MLP neurons of a small language model. Each row is named by its layer, matrix (gate and up: input weights; down: output weights) and neuron, and shows model dimensions 96-191. Each number is 500 + 50 x the weight over its row's rms, rounded and kept within 0 to 999. Numbers have three digits each. A neuron's up and down rows have the sign that makes its largest values positive.
Before each neuron's rows, "fires in" lists the words (lower case) most often at its 100 highest values on Wikipedia text that the model never trained on.

fires in: "that"
L3.gate91:571545540393466459461471517403531471530506524396500541492490499450576526543500516438508422469527419502442545484426564460460523478483519552473510498533428469395524436488617536389543501569573473464467565478495536526413417460478488534499546443511563538413507465435527551511475451541487422441
L3.up91:563499522407461338390524484494564562444501445405491479393504503479521561515502500504427449380455442502520500414551592455543473532506554454398469521476510483531454541554539498500454527599536554435532521542620519465449426471494556464439507495433506582481514465473476550509468518585482539456
L3.down91:502609467528514494628483485470482449463507506523504473517469512490564429452526475566516554507524523529385455591507484568502501436461461534575552480500523541541484493554488487597556461480485485575483454421496532512532458474495434479523429485500512447473485451573465493516528539463582439631

fires in: "where", "that", "which", "whom", "why"
L8.gate38:491530523424441486616448405479445495486392549448509460484509390510574562482401533472464512458536503615484486519548537601394585596433427513442462485470531541514529405499482520536548420508613505523495498514524561486604488566474439520526554512492515464504496475429521359483440461558519492488
L8.up38:492437480549496483474529478536513522517462522414496476512547497554578607521557588474469529450521463448509429505510512466544564495477507579365493490466499547473445478482520488539515494585622515516598544485544498570458396411521474542545498510460509503558471451531504494530481511623480417560
L8.down38:459521563512524643516534512439456396503478537461524511528519468514535493432471447514502532522531541589577494524566436499461480496444463477519453413470515574524556564488459515393493464504447509327606532511441501445410492473425533466546416469437490465491453522530521538494633589557559525661

fires in: "out", "up", "outdoor", "behalf"
L15.gate277:479507480501454451485558557506441572481485494558426556566425550499517485481599468427604492499437470517555520510526518516526486503480505455483426420431503569469506522515538429507377505550488449527532447560515441441561466484553515484523448543427459494442473468513558410527501588533463543533
L15.up277:467434518613444545547528500526473489502474506574525605553462453431529488478531496550514540577414535507601515455531504569529515450458543476431465490467490499563450532627448507465518575480533468545450465563439426457578456553606542537464469496527515475485497560514519422471467496466556476418
L15.down277:520462465521500389442483407535477520542501601581476499595492514488511501536460520463516557467543523472559547523440516435501518367431594379440430455507476551532493540455473492470491474468500427498478579407421516473487566526551522505463535578457453556483434520529458422528450549539501496525

fires in: "which", "that", "what", "who"
L5.gate49:473544477360482414470540569554450497504456491457547526471466437444477542480486478491539478384504523423520417481479488520466505508467525489412500460471529518496516529376430484503527524558526514448488496474530620564498417462539442484492465520479488408464388445527478558486532517472531485451
L5.up49:528534541501567417492470543407556462538463473501534451428423505451495462435566542409471614523480515447507569459510514501479497459414485453450518431508572481475457352444515611463488437570503459508518483619467522577544532536495541459482430443511549556446475519570448523511455524481500472501
L5.down49:581501524382368533487491516470481460460514571511549493536477519499534537607529531492503518469519477523550481504544485524561455474509452506592509591445460497548537534505540360531527462511507564484433460383551541541542467582513510471464491498536527448478442519465516515428560579550539359547

fires in: "this", "that", "which", "it"
L3.gate177:440494440507463523424527538501415494530454532352475524508521406508508491460513468472494555480480463492500617520510459477511436519535500583504557497451436417516542395519542482505554480482552552411516462541516558538509485550432499529536473440563505485446489585495497474548462478483533614504
L3.up177:497490480437541474414539444569549524482549442519492555489533438478526536526480554588481450488473423503552527562544410551489445491403480459513513453406477429604473503470493490481548417558458443465533538532559497483521474459516520504527519440455575580478482433461550576598515476444539565392
L3.down177:522523536537384576511523506472487436489490553572513358487550531533497529467513425478594592544601491494522487479483564506554491549571546507468520578446515535476540557560533468422410466492473580475311508475522506547530475468451488444448425539543486503479491476516429442491559479537383450479

fires in: "out", "up", "place", "chair", "cheung", "down"
L2.gate292:502536525501486408364507511534472541488411479461497521548477520427449591511545403462457545581472514517392542481531475499502393522531529463518579508431522554494476474452604519490477505552549468458463526562489471415460582474496560529473511481466506414468525473527594552436453579492499488565
L2.up292:553556485512441571472460508506445438430448540474496500490565529380554531459627292482526442493483478493449498539556473506496494545524402421516562437460410431509483445503533533537509534590566460437442522504485474436483578427509534550607532504489548452557510573482557452488436515437505576554
L2.down292:474456577523505458384545477528528491602467495503515436512520447487569456500458485467476517536572493594505565494530487617512504480524466574451542524470513521551502496509542434462610580486453462506542532460479522461464560538502527490465451542507527487427521460521566496595486548490504553550

fires in: "the", "what", "this", "which", "that", "her"
L13.gate405:506467538460571493501430501565568445520544439420518463467505487478472493417502451548574592481513464480572473475539451625580469397402563485509465523523459570492498355565554426467430477536423478526506488517486471550527412425531466489381450511519536479452521563511502504468519577413526478486
L13.up405:497510457402414514544524496511497502487489480530499468451594486487620460477446459463391492420481496585476501515533515459516512565490520589452448489482448483499484447629384518498502546594575483501437468456501489505451363462456510448478447572509447557554534525460437541492516494483451514452
L13.down405:544552506500486459508577487560472503505473508522529565565538569496493441540538467550508491564487502579466469436534530479520576527430560452534513456506522474576535527580587553498505425483510503420470445447589447421506565516536503472567526532459493529405552483633498490568520439544561562480

fires in: "that", "who", "preceded"
L8.gate10:354578499470439448461460422489505470410488545487487509555520493538615474477520516583482441446474463519482529511514542540424438483441471476533533442487398448509543418410505543403578477494474517510500460560528520515538400557440482433574458378493478484469504488501505434451543490549474491480
L8.up10:517435494464516435434498475531517530452457461600481519523436543439488469497516493584537397495515477515470476455614496423436430411505419517484550504593488491540530491445551491435601562456522585451567408551467500539519479492484576439504473444461417549448490496467524430382488608515475469624
L8.down10:553556403550469518476502483455483488494553520502371417565524503557564446450463483424565492585507565510534510537470502524473546481481455530520494601497487508525381514522395577564350523511465520536405571375526544462533524500569484513533454516458481565453457421533444551490484440512403539508